{"num_attention_heads": 10, "rope_fraction": 1.0, "qk_norm": false, "attn_scale": 0.177, "tie_word_embeddings": true, "parallel_block": false, "learning_rate": 0.00628, "warmup_steps": 200, "schedule": "wsd", "decay_fraction": 0.613, "doc_mask": true, "max_steps": 5326}
MLP neurons of a small language model. Each row is named by its layer, matrix (gate and up: input weights) and neuron, and shows model dimensions 0-95. Each number is 128 + 24 x the weight over its row's rms, rounded and kept within 0 to 255. Numbers have three digits each. A neuron's up and down rows have the sign that makes its largest values positive.
After each neuron's rows, "fires on" lists the tokens most often at its 100 highest values on Wikipedia text that the model never trained on. A number after a token or word is its count.

L4.gate302:108107138138126111114140094141094146121134121166146163117160135128077163113151143164140090126124141142145138125155103109084158106145084115150119155124105136134141150094115113135127109153107144106110102123112125119094151111092136147167096112179132090134133142128080159172117127137083134069
L4.up302:135154090138123126080101127153091143132094127133125116135142140142152101129087159133129136158083149135158144103124117138103154112147140089127166142068126113085137180150106144096106133188091123139138135110140149165144093110096093093095146134144116134123142119177124173109127106117149118137
fires on: "ir" 24, "alf" 11, "ath" 9, "od" 8, "th" 7

L2.gate251:132106164114098132099111105088121147110095136101120136137130118126110109138174098114163082079150159132074108108104141174124112155089097112128111096124081127130177125144157104147159120115147092123150140117138086128151132090126103097093113084105139154084143155112118135105159115146151137130
L2.up251:157147173130122098120136079110080145151132121114101118126074094115148080136143115101137126134135135158098134139188109139130167117137140126129095118136141145113146098121134136143115090090126104101152137131093109166104109153154112123093133139156128130155101152134157090120129156156156153089
fires on: " C" 35, "N" 33, "ri" 17, " Con" 5, "C" 4, "R" 4

L2.gate119:131151086115158120144147120110118146141148116176118124142112142126169129140169153099165079112114113123154145135128124129104107125125110104134178055117064119143136150092128121169149133174116128109114107121104125123137100123170133113152152156135110161101133159120150141168109111126101112087
L2.up119:116088119119175165196126123128099129113158106130112099135151159174132150141119157123123147095150131186084151105115130196106126107107139116099118078117102109169102156135148106160152146156134122116126152125127175100089093129126139146171098123075163114128112128124121125103133126145128140117
fires on: " Mar" 57, " At" 36, " Jun" 5

L4.gate45:091172120100137115109119167129163095108116129073165120171098130083124140123122162131089132136154113126147158153112113099163097114101090131127136134100104122150145155110155132133137134128092096114109144148163106123156145152134097124156151172145102127129132142174113122114112099122150107128
L4.up45:107107129107088113090157118122097087129124170110132143120083125114104142089121132138125141131086125127175136116129092068164135132112113151136128159155140102132151167153143140140107164137075097131119138137116173083145130118146148136163126059151127124124121139152071138093119109153121126115
fires on: "ight" 36, "ig" 11, "uck" 9, "ll" 8, " to" 7

L2.gate80:082117158125120119178104074124145106129141136149069163160122148130105134090140122142100141123113111115179190110156189124119146148126108146110133150144119163104144118095092152124166185117135150116097131158130087102148071137153123100142134121126115116123120148117141134118140129128149172156
L2.up80:160103097089126146156147151139137119118152087147094096139099143105146103100156124115145148119146112136129172128159136165137162177160139088122099077126163114125130116109173111133114114150103125135171174124125128141147157105120102149076145156133163083094136138162148133138158130105140138119
fires on: " were" 19, " +" 17, " had" 11, "ou" 10, " are" 7, " who" 7

L4.gate157:128086106090154118177158135116111110168131124135134142116143094172133087116121135146133075124147087154145080156100096144138147111131148126139103114147136111129124088146126156150111121132165079109100105135133162193158142099116130134155131118113140132134099118105138138175119084130181119107
L4.up157:115095102123181140146133109118091125141132134127096130152098085142148126150126143122164128085134180146125109190129098124117166161136130111083072126130113109137147128131110135131134123125179128133095114110148124149118118126148111131167182139144177144139087095096173134130111130139170114123
fires on: " t" 100

L2.gate105:166121161091143150140135141131166133074099121141118142141148126130107132120123126213108117118120107147166135114130116132125103109121136168153119141151146117143135126158139161120129135128096136124122087153158123097120113142132139139152071135102156104149123162103166125114142149125117104103
L2.up105:108144138117110134092112105109092153129172115126133145109147138100133119141118118135121155114122154138121110087086111145162133109091139157144060087097082103169121145135092100127084143087144117146088112098125146112150116105201111106148135162122139119178118157120123133114104183095130130107
fires on: " De" 26, " com" 15, " Cal" 13, " so" 9, " long" 9, " red" 6

L2.gate99:138155141089155148121116131142114132127125152115130166129183112138109136120138182119140126110106161160123172149117122119110153112093104120091095128100108118155135168175105134100129114131159084122139159171111095124165121121108116127184080115116109113121160122137075129139111130159151144149
L2.up99:147127156124139076150114118138067119103169123133158176108142119096102114153151156144106121098147149130141138109131156132105184116144130135130160088137100143135097148153092115125103108115198193144150172125133129145146131085105176164133130131110152145116129154114136108126134153141116130122
fires on: " C" 75, " V" 13, " D" 10

L2.gate20:106081166138123134136140111138124164122158123157119111153155153133135122144172130150111140127147104103136145112149081133149151149145130130153138165117113099128103118133098097158161097159103126171170148106151139153088139147161139103135078121151124118127110128101107108128131118089098087144
L2.up20:157098156123117136149103132146127087095119081158144146115098110080115090123133130145132092136088150104151109136130093141135142152128145132103136165128123126106114163133119166122134158109092100140125155158132146150101158139154104113094100166134108099106095070130069152100137185132140137112
fires on: "ly" 21, "ter" 12, " Al" 7, "ue" 6, "ters" 6, "ines" 6

L2.gate257:098129145098118103097117091100103133097182134131154117152105126139179148163113097151141148122099133108120109123117093128113118116112111104097143108105115127146115081132143113090118152102136146166112172140092116110189195066124159120120143130132092105086161142153133142123102076091159120113
L2.up257:119084147183130141132150084128127150112138160171170099141107097093112118125141169108133147113119134138134123155116067112156107111123118128144112106143096102109134093103156138131165152100140140140169152115124093122134145125139074118123178127139184119100135135116137154133183128124122125110
fires on: " en" 32, " em" 20, " sur" 19, " sup" 9, " Em" 8, " received" 8

L4.gate55:132198122133062126123115113139129133152124104114089105116098091136138126163075160115176123144137127155140077167083099112125145114165173119055119143121092109117112148107140111142106122112113116126128121116137131147128093125131107117115130114113128082132152147170125118125122124110173114120
L4.up55:115139177143166115165125071104087163083137101141129126130157124123123141117117121135147108137142123099099095154111144138117134147122086148140127123142092113180129109130148115121125127147132124156100077159124060148096084149136118130111160086128172137131101147135119150115120134109133113107
fires on: " War" 38, ":" 12, "artment" 8, "m" 7

L4.gate6:099125165119125116111148117125070144176109141118081198187109129142106141185127156114094113121130153157112108138130139112125141133120123171120094117091161162114146162141128113114160124159127103092117127143129112150101131099110151120153142117111166111129109130139134148116113081121105107112
L4.up6:164149096095095098123118166147130143116112120146118115152155146113106128141160194136122130075111131076127136147116103121114109077084081112145146140170143167126118119094148125135118130146134153102106172160128134159145092105103128125111091111147151129136138166129136178093179132144119097088
fires on: "r" 48, "-s" 17, "n" 13, "er" 8, " Pr" 7

L4.gate316:090119109140142114105184152178108111098116169106096129151117127164125115133061062151135115129128127125165142146102154102148153106154100132131127135129123146129156097131130139124128150092147140130095182165124119145140140097089149110115127093126171105107178126139142146129132107120152129128
L4.up316:122123104129136097141105147104141125140103150128136142115108129149164140101165146082186151130126130134146152075158125181145124131120117133125110155114089098122166125146152160091130163112140110130081140141133121117154182146143125153108112122118077123181167112151129107143121130111108127137
fires on: " New" 55, " per" 15, " Per" 8, "h" 5, "ew" 4

L2.gate123:170169145133138142123119117163074119081093117155125092100107145174148171103148116121106155125131103142186133117121090133149143122139149156109155101137128142124121145132120112117090131119145156111141144111143099124126091155120123136089156134090123160136117098127138104139066102089122135131
L2.up123:128109158138120115083179120111118127116116136160116156163131109138143133114093139107119133114153156118143129172157098094125169117127204146156141156115106132132112158149174116093095126166090114172137121137161153113123122127135135109151130137150140138132102082124112141173115135144143135144
fires on: " tr" 51, " Sing" 12, "unn" 10, " Tr" 9, " gu" 5, " sing" 5

L2.gate26:192081116116121155138153124157159109125123104127161142094128135172094136153160126123150159145122076148141152160113124118138123130173115128131117128099131128077163118161104143147134125177120146122158132097081158079101151113144127135118118142123159185126164153113099111199149116125135160116
L2.up26:171132091128107145141135161131149129147145127152135144086155151140124077074170114124150142108107085147182124141070097128134118120163107124104155131081122152128145132115100145131130108140126139092162114118152150112110160123157104154118113120107140154123107163141110119122115106133210113138
fires on: " child" 26, "als" 21, " work" 11, " information" 9, " play" 9, " band" 8

L2.gate290:140132070099146130149094107100142085129140119120132170100149156127131071155110120169141163125098153160103119109112153135123116124139078151153130119130131096152127138102121099110163118126145117147105175112187085123107108135134107103110113117165146149094147169142135159128115127108159103132
L2.up290:117153153081156092140131122092126120163140137098168139109090122127118095168139131157120119151148152154118127139124116144163125145129097141126130085183122103139118074117185089128123131122100108123152127154125162136098127181097131143118204094123146148099137130136139109129175106153109106133
fires on: " part" 38, "og" 20, "op" 13, " top" 10, "ow" 4, "iew" 4

L4.gate275:122131060092122148082120184100122145168132126160153128141138123117174136107120125136108079106104093116080129119150126133085090128167131130119126154147112103126117107108120141099140102083113084096119154135146114125146104123140130140153128132129126131104158167160123183172134146155106114135
L4.up275:131169117159121104128132094112140151166120116064160154109149135135148156141132147152137141115107132127081157145137134146073089097107114121108138129113121162126136096132109088132117123155168155087124140120116114076116139107133143090123116121114144111120125151142183127165149169147108090162
fires on: " Un" 30, "\\" 22, " At" 16, " un" 13, "ub" 6

L4.gate128:129130145075156110106125125126158104121183151118119128090125156119089125120124106155124118124117130107174087148143092199115101082124114108146112111154107134175132129124134089152125166139126097145134104140145114123158111123107106156148124148090084162124104161114127092118140126114067126099
L4.up128:093166131099151110120105166176137084139120145095153076099145143102148157144103104135105131123132129116161141182143125109134125136125135086098147108160103149100141122144153135153074135125113129106112109167114146135141083113100122117094160149139109129091144149112107101110133152108141122111
fires on: " /" 24, " Total" 15, " App" 11, "^{" 10, "oin" 9, "ens" 6

L2.gate273:117099137115107158099136154136141107139140079153092121158157154112123129123183125154104139122135134128109187130161156136157151115115137122149115139101116127149124149181120119091131121146122099113128165128101096125155132123122091125143069112133147143125111119100125074094117088139122154143
L2.up273:074064130146125134141123153143146115096126073134131114135167129118173136123121128136140129167144136162137144149132164144107146153144146124144132091105115130132125150157128120129104126145137088114119158113130144108154134111130127086130121143104143131113108112118146080116155096119147155104
fires on: "ie" 58, "ines" 13, "ual" 5

L2.gate256:150093124119135115113093087083096123137133141120124121143080090122127115144136102097168092128133068143135131118145139148134108117129084128108141119153178155115169114123104151154125097150135141056146087119153106142144173144103106120146079162152131119112121094106107141129123080162127119137
L2.up256:141102136125169132177103125072146172103167157107157133104134118134107101123148151130174104149097129127088125132104112138135114080169099135133152100165110156165122143113130117150095089129111140105108116156148145125127152142095111095150125158147156092150106115103162126106127111098158093152
fires on: "ra" 17, "==" 17, " character" 14, "ae" 9, " is" 7

L4.gate304:138120195089159157141131101124109120138146133078157169129106143124179131132104130109120071101120108094112118115118121125107150155109126107130125105151138124101111093143120122104129136121134100138134161108116138111123132097152100116128118106156127156142118106116116166126091158144130101085
L4.up304:165162167147110156122148110096126112102166139124139131167141158116146127159152131065154090128127078111125114117097097095150131155153119123126118135121133117113134095137123122099082117127146119094088110104151153120102131136121122131105142123100146127132129135131144130107133139155161103105
fires on: "ing" 23, " along" 21, "ed" 19, "on" 7

L2.gate201:096102090122123128137109127102122105132112127146103160166071096147090121167116126119168169146116133146168110133108117131099130130131153158100151143124148110129114128133142127142087144115139138122131120128153105096109155085142094131065134144150108142125135141102125085155125139128135152133
L2.up201:131147133146182145084116124094136111121139112111125093137119144111079172109089116090145172188078108130124103119151121130125118115132121125120155145134184102134148086128114149143141117168115110129105146136129089104121138178143136135142149148085135106124107103159083152108123147165118146110
fires on: " le" 62, " r" 38

L2.gate206:157146108142160125107111154117138112101143149145113126125104115111136149145122106146119127144103120127119140155147137100146161112157163109121138152091150077098144112153130134107141132135108059142084134089142148096094120164094155159119142153105149101149138111145141175131151095163146137127
L2.up206:174122144154107104097131134159047131092120137162124101144169117109088133145084122170099128087142124103179115121124102132162153112136099137127112174118163137115135096156119132190143099133131115104106148130140088109136127153105129120117109155117147120130127104119099160120135092144101134084
fires on: " pr" 25, "gr" 13, "urr" 11, "ose" 9, "am" 9

L4.gate216:140150117095128095112128115102129129120105123136172122121138147125168131157109131142128147146128121109147071126110190089105122098102083175120150098116123108106112156126105125130126150131118096121122124093131129144097096130094122122107069104125140155099122154127106112107135145132139117114
L4.up216:151138152126115147134110146139120119129065166112134161137149144170158121116131089147101149137091116120125129118144138121208134135077122158145126122063149145110149134150127121161150129067146110135144112106117147113157122114111089110157124122105114108145100134131144165096098138114149120116
fires on: " I" 87, "I" 13

L2.gate189:138144131134116103100118104144125165152125141135123137153096089103131128138131147103192138097146089159135108126153124113147110093120127148138183148106184119122125149132114142130162128115147160117151170124140089133147158098154136115107098106116155103114155120192106112149104106121109149099
L2.up189:107151138116130138134141144165120106098150122104101102150116088120098157132160097096102079159087170114143143137128135163144161145163149140162144171115140142127089139138077113173128110120140138100168102086102118144153136130191134149146125146100134163123112125132121103129156122097111175131
fires on: " r" 60, " pol" 18, " public" 15

L2.gate196:187152136115117136088095137129132094126112137126165092110158133146147098113143127097101117101162169092131152150166142157108102181091100070137159125111105122111143139149091168131120149149136120158121121122147095167153116142164117127159111129072107132093090126148115156147103118104121129131
L2.up196:158132132115126149095129161108105116152113130185117115138151124145161119115129150110137121144145127149146184138153130147084145162124153099173169111154111168134144166126135179201157089125119127106150106157082143159094132120179139146165102167121138100115100128131125163182133096081146148127
fires on: "ro" 24, "ok" 19, " Jun" 11, " Canada" 10, "a" 7, "ol" 6

L2.gate76:106129123152136093140081138124189134155139152113132110164134141124159129154116126152150113136112125129133130103171134131131173142144130110115149133157146108117152093103132105100138158130124123085174087190158106122147136126138139149132175109146165139109121120138139081113130082118115172112
L2.up76:115161099110134160126098144125108153125134108125115153151126105162120147106091105125160101138115132177121132133106143160156123113111178149103119124120173103082081158130112149099118105067146160130124125113142116093138103119140142136161139117103143162105144156094124137118190141170146146127
fires on: " cap" 20, " r" 19, " Con" 19, " pl" 9, "R" 8, " dif" 7